Weights of a small GPT-style language model, trained from scratch on English Wikipedia.
Size: 2 heads of 64, MLP 448 SwiGLU, vocabulary 651.
Architecture: RMSNorm before each block, rotary positions, untied embeddings.
Training: a variant of Muon for these matrices, 176M tokens, 5475 steps.
MLP neurons of a small language model. Each row is named by its layer, matrix (down: output weights) and neuron, and shows model dimensions 0-159. Each number is 128 + 32 x the weight over its row's rms, rounded and kept within 0 to 255. Numbers have three digits each. A neuron's up and down rows have the sign that makes its largest values positive.
Before each neuron's rows is what it responds to, as a language model described it from the Wikipedia text at the highest values.

Responds to: Mid-word fragment tokens. Short inner pieces of words split into several tokens, often before the ending, e.g. ru in Infrastructure/February, u in January, accented letters, digits.
L6.down183:094114103163151122126106107149121105161153161132090096136107141104134142188096106109113128146155130196156055103130126148128081120105092130125109117110114112142065139143123117057184115159116167112103127128187163160101104146155135109148113100122153159084095166096073158108132184128057109130201105137109099144187133132093130136205150092146126135150114178228132184111078166151129121170085131113137185130053107062168102113152170170103088119157144116104060089176152133132121154096130156

Responds to: Split-word suffix completion. Final suffix piece of a word split into fragments, mostly past participle -ed, as in defin-ed, publis-hed, writt-en; also -le, -er.
L17.down342:151180085161153167075115160183122145102158077117095145040175138098181147125092120183096112118117148163133197118111139044159137136131129109146167121207153107101139107127084154159094137128106116130160155085082126134100066176093122126114167127176108113159092157110127194146124187083138147087143109098150144105145124155162099163168119148062176116076126187121119122150182106143119198118176121153131140097057147156118177165122129138134185125162130143139088146157100111133130111143087135

Responds to: Auxiliary has/had after subjects. Mostly has or had right after a sentence's subject noun phrase ("the party has", "users had"), plus mid-word pieces like m-an-ager, h-ave, c-an.
L17.down237:163167132126089118093087087154093080106084144152116106132099111143133118133094113135156158158153102143170149132129145142114057112133143141164107215137108116115130040121123177154072111091135123093122122099109138160151151113164108100099171106142146092147131079134117121133060139143140130169167135219103203171155158153168100123143196094107150139117124097172165112106058122161161174101148155127106127098143130140156083104069066095116140142151178126186201177130117162160170149135065121

Responds to: Mid-word subword fragments. Word-internal pieces of common words split oddly into several tokens, e.g. Feb-ru-ary, bron-z-e, mer-ch-ant, b-ro-adcast, Bon-es.
L11.down393:142168136112151103151109168116142122099098143145102152126145142091102100148144160162141073186099115099157126120120079190110052086140088203081127129116112156140146122134145108151096131169147136143165124139141044172097100124149105154151125146109120168124082136147110094143059136192092124131134126108157111095089125150146176140142157102200086153108177126147113184158126191148111137084167142065126110089083194148115151133143134114081113150107153168123126114053144106099149145139255119

Responds to: Mid-word continuation pieces. Second word-piece inside a split word, especially "on"/"ong" after capital C or Le (Conference, Connecticut, Congress, Leonidas) and the "ing" suffix (defending, flowing).
L6.down445:157048108167141145192144162086093117063094114146138118094131131115084110147164132163128133155158102139132116097105106131123149044084146164152192157136124140103141142132142159143160149181080117160091082177080195140151188107130104081137076104137176154130170062059110153096169153195135126100142102140126133164173083175102117149121133146144098128112111096194129127167150138150156090150143098135182171133089098142153145106116073139188145148147159122156116153094152123192062130144136152

Responds to: Final piece of split words. The last subword fragment that completes a word broken into pieces, e.g. televis-ion, inferi-or, viol-ence, draf-t, sensit-ive.
L6.down10:150163113104102130091093085100135153110090135090118133065162058161139197100118166132126095135154108114125085144170089087120116148100132198117103168168122085130177133133100114138146183139175154192132121146077145143138122150117108129161161097119153150148133133152143148161129085131153147111091161131114099157148117156119178183057180189106178084164088155118114101136140068111075095132148139154146148143091120127121074129145125153152099130077030164131146055123157105155206125099200116

Responds to: Mid-word fragment pieces. Short second word-piece right after a one-to-three-letter start of a fragmented word, mostly "s" in tran-s-late/-cend/-fer and "o" in c-o-ach, d-o-or, n-o; also Ch-r-is, d-ur-ing.
L6.down107:081136091131071114193104120151079175126114168140114100147124172219119098097109144121072123159093120124123126077126153236165136127211186142170136070142175130115161127125146113133128104147092158145192130116145103124109134132142124152173126127070102141131141093111113149136076145118132135175148149138082173117135133075109153083118133129131132082089124117126148178113133113130094088110156142105146161074139061179120161147118144133069104152140130124099163119185118133198137220095109069

Responds to: Mid-word fragments after S/F. Second word-piece tokens inside words split after an initial S, F or Sh, often place names: Sh-an-ghai, S-an Francisco, F-ran-ce, s-ec-ond.
L17.down9:112156180123156111163134085109122100113136165097188156151136201115080092155143096123209056100164110077144089145087113110147128155093121124095148087083099163090090189160110112171132127179114109108118126148110096132201130137113131212111124132150118087137143107155140127127109130122109086133146128109095104084174137175177051097129154145134092073152118099118165127171135128138057102121190173133105159121130162146151152092108169146113147080123126070160102156168042109153099088166145123

Responds to: Word-internal table header pieces. Middle or early pieces of short words inside wiki tables and infobox lines, especially the "o" of "No." in track-listing headers, plus Pos, Score, Oct-o-ber, New Y-ork and US.
L17.down141:176159140151115136125133110163156123181141131145106141085137177098140149120115128098139172115169096150153109191130084119168100114113166159165108092098132148130110128100089117168216174119161101147181120123069096100124117103141188183123112095199115131106137168174135123190150072101072135111145107115127207124109125119107131117178090160086116130076114175121089128095118055131127121117159150079056131154121174171152087120044162079122097105087175119111139149163160170137105091086134139

Responds to: Word and heading completions. Tokens that finish a unit: closing == or === of Wikipedia section headings, plural or decade -s (1870s, plans), and mid-word pieces (develop, restoration).
L6.down131:120165115141123208087097080177121128141133088100171141180103140107188105139063156153140150172143111107201081131106144114122107097158107112115093129094119154097142094117111142134147110147141213091082103088142126137141138093144112150128093157118125108129175101092082164147122140171133128115113108165182146159149121164156076145140091182123133158181123114078065157106176040208131128152137141117108151087088101156114213173156138119116123121146113127115120174100079091086100057127089114

Responds to: Mid-word fragments. Word-piece tokens in the middle of a split word that finish a common word stem, such as Gre-at, Ger-man-y, Amer-ican, le-ad, Tok-y-o.
L6.down30:104090145196103136084105156100125143151134162142140169095152164118061094099147084092144137115092137137142123099148091122085121113151071149107094093148148149125115134122112103105112124154143126141116126122135124158121141117036152074086088129146127163131073164148107084086124138130124173163124128117139156118007126159150153053192123170206104132127081124157133123108117148133175128122085125131119138070102090139077177138170108123127159133126163142177217175026124097111121114155115088

Responds to: Mid-word split fragments. Short word pieces inside words broken into odd fragments, following an initial piece, such as C-on-stituency, ab-b-reviated, C-ount-ry, saxop-h-one.
L17.down134:138154110146127139110160182133097112158100127105133142101111137144137137147131116152121170133149169143149138152149158076125153149106173133122163097131107134118105130104163064150174183130184122075132186151167141128141076122175210220141114129153130074125191120129110100141176136065118126099133096116164128115152171050153119140131147140155165134167174116139183159197145139120116161129086131189077175161194178153190159094125143130117187154080114149104092109068158071114126081151100112

Responds to: Word-final suffix pieces. Final sub-word pieces that complete a split word, mostly the past-participle "ed" (design-ed, found-ed, sponsor-ed), also old, coast, board.
L6.down375:134137154154120104103142097148100110131079135114097056127150103130220063094142160121126137129194089157142169119096124164145145141223139104084151156154150099112159129160130173113094103150140149117085149128187114174129118141146101134160094102182027155141123163088185084126130110136157073197150140109102142131092177068144067113180086137073157198099089130149120117080152121145098090120098121129167140110113122078106118146123106075076124128156114123137159094119124160140120098103166127

Responds to: Latinate prefix fragments. Word-initial prefix pieces of split Latinate words, mostly "re" (relatively, region, removed, Regency) and the "s" in "tran-s-" (transport, translated, transmitter).
L6.down415:111142118206113136067147095194139117117123163126150024122126153172141148110103127157099104086168079167162164129089086102191122127112132148148095053114145159113080165102120162096106126108123129127098087093112150157112145122131198137141143134126151139107152127102121097068096121157155190131129144082082133123079119140130146101150098139189056163158105090158080134113147132149081143129124109119175063157133196099182063183144117134148090163153152157133207136110128140169125089138133114

Responds to: Mid-word letter fragments. Single-letter pieces, mostly "t", inside words split oddly, often foreign names or compounds: Doher-t-y, Liech-t-enstein, long-t-ime, Osh-k-osh.
L11.down241:114102133222125170120134127148168171152130164052148104122101093106140068143120116088159100113096131154132077133160138083149154151136140171159149122130124146095127125060094105184096140135124148189125133124070178157195141098075144112106052125143119136094124139117098163154133144069161184126145128132108147114092105125078065107143150148153129151175126076114127170083148098153173149159087172157148100186124109131130120042141156166105181151173092134137161206121101134120179116171144137

Responds to: Past-tense -ed suffix. Mostly the "-ed" ending of past verbs and participles, often about appointments or roles (named, elected, served, signed, qualified); also mid-word pieces like "v" in Cliftonville and Álvaro.
L11.down19:134130114149066150094111080126108174154102144125099189148128080079144152112155089142142125160112125146191122133082140140104136121085148117146109115094079123100107116112140093148143185112105067154162164125100132133116161147099137154165133128102047107066151133123098146160144145125112165124135170115200157145121201118109111126106063082136126056128171148100070181117135099113156147127143153162111029085115142082162141131133190114174069187125143167099107172104149100112178192106161167

Responds to: Word-completing second tokens. Fires on the token that completes a split word, mostly the last digit of years after 199/201/200 and "re" in "Area" in infobox lists.
L11.down206:127083163121129134155095171076130120072120061172109152131041104132147093152110143093138146180092118108121140144145163140179090109134111027138109101105138082100065149085103142121145172110092136083179144116092176181113125150126145168101137157156181168120140126126184101100160138120126089141166116104121117123118095118135128134097155118121068132165145154064187179177096113118086179152116106177111139183152136146134140057094155137078140107086184108134139194132150110141072124108117082

Responds to: Word right before an object. Final piece of a transitive verb or relational noun just before its object, e.g. adopt-ed, serv-es, chairman of, referred to.
L17.down112:089123116136150219120107128147077141085159049113157175116153127083111122172055127186150112169140108179150098195118106169112145133179185146135145123119094117134123096117133094131149069185137139077126110087104116080101140131129127126189110121130093074166111120094164097096158107125167074079100111119059094130151147172137124152147138135155157082116159106134092119156106129138090028099088128138153136084146090123150171089206136093156130086165100174138149145152108157105124121096153134

Responds to: Date and time fragments. Mid-word pieces of month names (Feb-ru-ary, Jan-u-ary, J-un-e) and the colon in clock times like 20:30 in sports tables, plus some "to"/"of" in date phrases.
L17.down393:148122145155140165132125113145132091104109127172132119182157107159104132129181080108218108110100137164130161130115155163100127077139109126071112120133148163156122091144087125140127143130120122152140151186130116117124110124153166117088198105084094161187102115095133120107111175117139131212107135164118048058117155129135200174114148146084185064091132123134041094063111145126134088082094133222161076126164105149116117134129093119117103092097067147146093117113099158161178110128131119

Responds to: Word-final completing pieces. Final word-piece that completes a word split mid-word, especially e or en, as in believ-e, thirte-en, lim-ited, betwe-en.
L6.down155:113130122136166067131169140137142085081127182132126182157118096119149060115079132177127112161174146112131093121110069179123174101060158152105032162150145093166131116132169120140131106099103130152099129140100151097097114133108129185061182148077108049150129135133182145077117127135141165088144133123115145106123147110151164149162154151129151162039093124133128168127092104161148097127078151161098132096139108110113155090147126138118152074102193092146141118203131140152131181148151205

Responds to: Mid-word quantifier completions. Second subword piece that completes a common word split mid-token, mostly quantifiers and numbers (m|ore, m|ost, an|y, s|ome, t|wo, f|our), also orig|inal, cert|ain.
L17.down236:131173116146070104169128097095137126139130133136131106170135130118086155152088181127138184139106176101173133080125084163123099166099121106138131117163124144067101165143188112146107164110169146113121116127129168120108132130178143113212205140133173131145116136089161066196161101209108154114097069080089102110146124103163080146116122124135173143174113089112139154087097095172118162101177172126110167138125094081123136191120164133072190097154071126176118139118072109136114106106106069

Responds to: Subject slot before verb. Tokens right before a main verb, mostly subject pronouns it and he after a comma or clause opener ("where it is", "In 2012, he obtained"), plus to, can, and I've.
L11.down2:171155192119115175156104099145140094116141113132143104128160160145172177164151232132180139168086051138127113130107109116139067128102127025106093113143153087186155132119128116137155152133184139133077145084081117124094105090105146117162139124127097146134136181182122104186099171096127124181154149166117175097105085164112103112124086152122107102147148130154069135096146115168104174106072161104115127124155171140130118131152084136161125133124077143096137204055087118126135171117155097

Responds to: Word-initial "re" prefix. The word-opening piece "re" (sometimes "in", "con", "ub") starting longer words after a space, as in readers, reference, recorded, realism.
L17.down356:132170117197160111105101147149143142122094091114072120084133127160125117118145091159053105151137144147161156145076087098164128089163113128108149067132160134110096111131137160099134098132046131166123111098091122105118129121221098116130111115170100185128161136146066146105114133113200150102102170082093072181107135145126104151177133144176144105201152098124132141134084132150079153081095097119168099087159148138213130142108124140158083120103064118097215080130130099171130132103142116

Responds to: Country-name word endings. Final word-piece that completes a country, state or nationality name split into pieces, such as Kazakhst-an, Canad-ian, Switzer-land, Fran-ce, United St-ates.
L11.down446:143075136145096226105140149188110150186146089148108121105109122148125140074144133113131163077089121076160083136133129118112129115157106116198128119139098133176149091130098150145152149180161117139175111122148160192090121114086189116131109090129162165104120138125100135178115124173097129090172161106089114130067117158138095123166113159107118110178097132148058119096181142127162099093039173097084130127133031140136102102098166164121124124169169079100137115111140135096118079137065166

Responds to: Pieces after hyphens or quotes. Short word pieces and function words that begin right after a hyphen, open quote or parenthesis, as in runners-up, pre-war, "a powerful; also mid-word fragments, if, and colons in taxonomy lists.
L6.down82:129150194104128117135155126105144144129085107125163110154143112114112139158120141134123175093144104113111170094120166123114129065117143157152130162147150118119175124113102087076136131082108120136186147077131156145183166101128103183087216146179208139131143158120126093152159142094086190179136148124112162189087120129096129145080180150139170093138092150083111126070135171149091147172151057112178172128156134166160119081109133169153109115102055146201139097134147052138123103131182150

Responds to: Mid-word fragments in tokenization. Fires on early word fragments when a common word is split oddly, especially the h in w|h|ich, T|h|is, G|h|ost and th/wh pieces.
L11.down138:146116126093123131129113123104125068107158141142175145081133124146139133114142159082046129145156132152109153149073155139089142101127183129114137166094144096111047156118145092075161192152113110171135164084115144146110067123055120172134109174143123109127148164151133151063100117134129047175109118162191121134163103132150113120118145151138119136124125143100111156201160102101157096068192135070091178141084122095204158093124092183151092148142119073158151126099072162144109121079153103

Responds to: Mid-word vowel pieces. Short word-interior pieces, often vowels, in split words before a suffix-like ending, such as betw|e|en, t|ak|en, infl|u|ences, writ|t|en.
L17.down420:128179109179124093133147139133142122134123094142158137108147103094100114102052076169143075184155149162135126123106102156145143086143085132143102187196106161069136149112112165115170219121166117136101094098021100090102138105138176218169116122113111171113107148129127141147171121126135165102097159109198113111111108099153122182181111105104084155081148119125144155159139139170076098136153139125084168150179183093189142150138090145160170101167135146141156090088124131113130120149115111

Responds to: Word-completing subword pieces. Final word pieces that finish a split common word, often numbers or function words (e-ight, th-ree, follow-ing, Al-so), plus numbers in tables and "of".
L11.down132:179117142117121121158159083157095128079127127162096163158126147120143135094137101119032168128044108087171106168120151172161028119137132142089155121133079198099166115134126102140109130118133198122086167120140153143118126157119125165180145152102114155127117141102147154140149134182122108131093025084196164108122106151128100132116154140152126095113181115119140118153173135140117099151099077166120196149134087120159098103166109213089063103127171099162097167104106117104112147137106128

Responds to: Mid-word continuation pieces. Short word-internal pieces that continue a common word begun by the previous token, such as ro in approximately/approach, er in performance/under, op in Population.
L11.down22:118154129175178135148145078147171071134108134105113013132197115113097124076129119152113135110095126145132212163095055122129075160184100112163092108083092116099085113101124107061122143129160212134099077113126142131115181137109131126125120130124177111171159184131140105112112117140154049166163130116113088118114139121142146192127167131124207135118150181132152118130139142118145147103156132165207121118110103137135138121150169113075064087129120097117123124120169132110179075145123118

Responds to: Word-completing subword pieces. Second or later pieces that finish a word split after its first letters, especially adjectives like small, large, yellow, slightly, low, high.
L11.down211:145111119089138114138204106147124119092109144158089131142137114059175112155143176115130133140175163115156095122106088137097143092104138157101157141130099105155121148082154082127120154110157057138144103200148133108159182124115232137158136144172120109102101096152133073046106149112157113122133153176144062099117166145161124092122096177084114073138156150096098037114154156108144093149105176150120097107051159156171083142176141131164127072126132123095132117110187130167144141130075123

Responds to: Mid-word letter fragments. Single letters or short pieces inside a word split oddly, often after w/sw, as in Sw-ing, swim-m-ing, sw-e-et, betw-e-en, ht-t-ps.
L6.down398:143165184158150109081077132145153111152076094139111120167108138093154153158163094061104137179101153158154169133119139154152115174178130111098180144072127086173158192099132164073084105136126101174130153103107161146114141153093114157095164128091117225168165154161110110094147163144130101149134132188069126128064161076142094140141151147119085145086103154109124158107118126131180162153170126159094106151145093144135126098101074080092102146077098102114155196131097121141151154203091137

Responds to: Mid-word continuation pieces. Subword pieces that continue a word split after one to three letters, above all "ome" in some/Some, also "ost" in almost and "over" in government.
L6.down1:117073158151145146161104095120104103126070116136165045112103119118104134131161120093145128187152162130137052151118105149137188189146121165142092127098197154093118144110127155140162134133104050175086165140168141147152084166122183158162123145183123102140142107108149099106110157191097108086150118121074125095120146120125109092122106144137088126171164175125123111135165114041090142117152129111122225116154202165187120146121107176169094136120093092177146112119127172162139127117126191

Responds to: Mid-word fragments before suffixes. Short interior word pieces inside split words, mostly before endings like -ary, chiefly "ru" in Feb-ru-ary and "u" in Jan-u-ary, also lib-r-ary, obj-ect-ive, prev-i-ously.
L11.down240:142153117137098125149172157136180127116170079079088115107090093125131163117159135126080167129058150149131097159099168087198132160114164155138142110080113134142154139130180169122112081132098178099122152083130131096066129063135136132119115120134176172086160157177138151104128097095124079148138142175180091172132100172193131143128156152150136118112167154122105085085114081119111131095101134136104151138209145079161123104177100072152121134132135215053186175079133127149094117141126075

Responds to: Subject-ending verb/comma. Fires on the token right after a sentence's subject noun phrase ends, often is, are, was, a comma or plural s, e.g. "the problem is", "Then,".
L17.down408:106167125099134100185123094170138168147185098155169147147105109172097136137166155134137117084128137104125178137125150120131062066165151155075133119122145095133092112137097120062076133145229170144144158145184210159119155069121094108119102126150106137081141113067125129092089131178056092112124116032125116148146132085129123158164109056138140113157095129121118094170128110116136143141125128129178125139149153126118102159096128065149103088092160110093061118149129153089141131105069176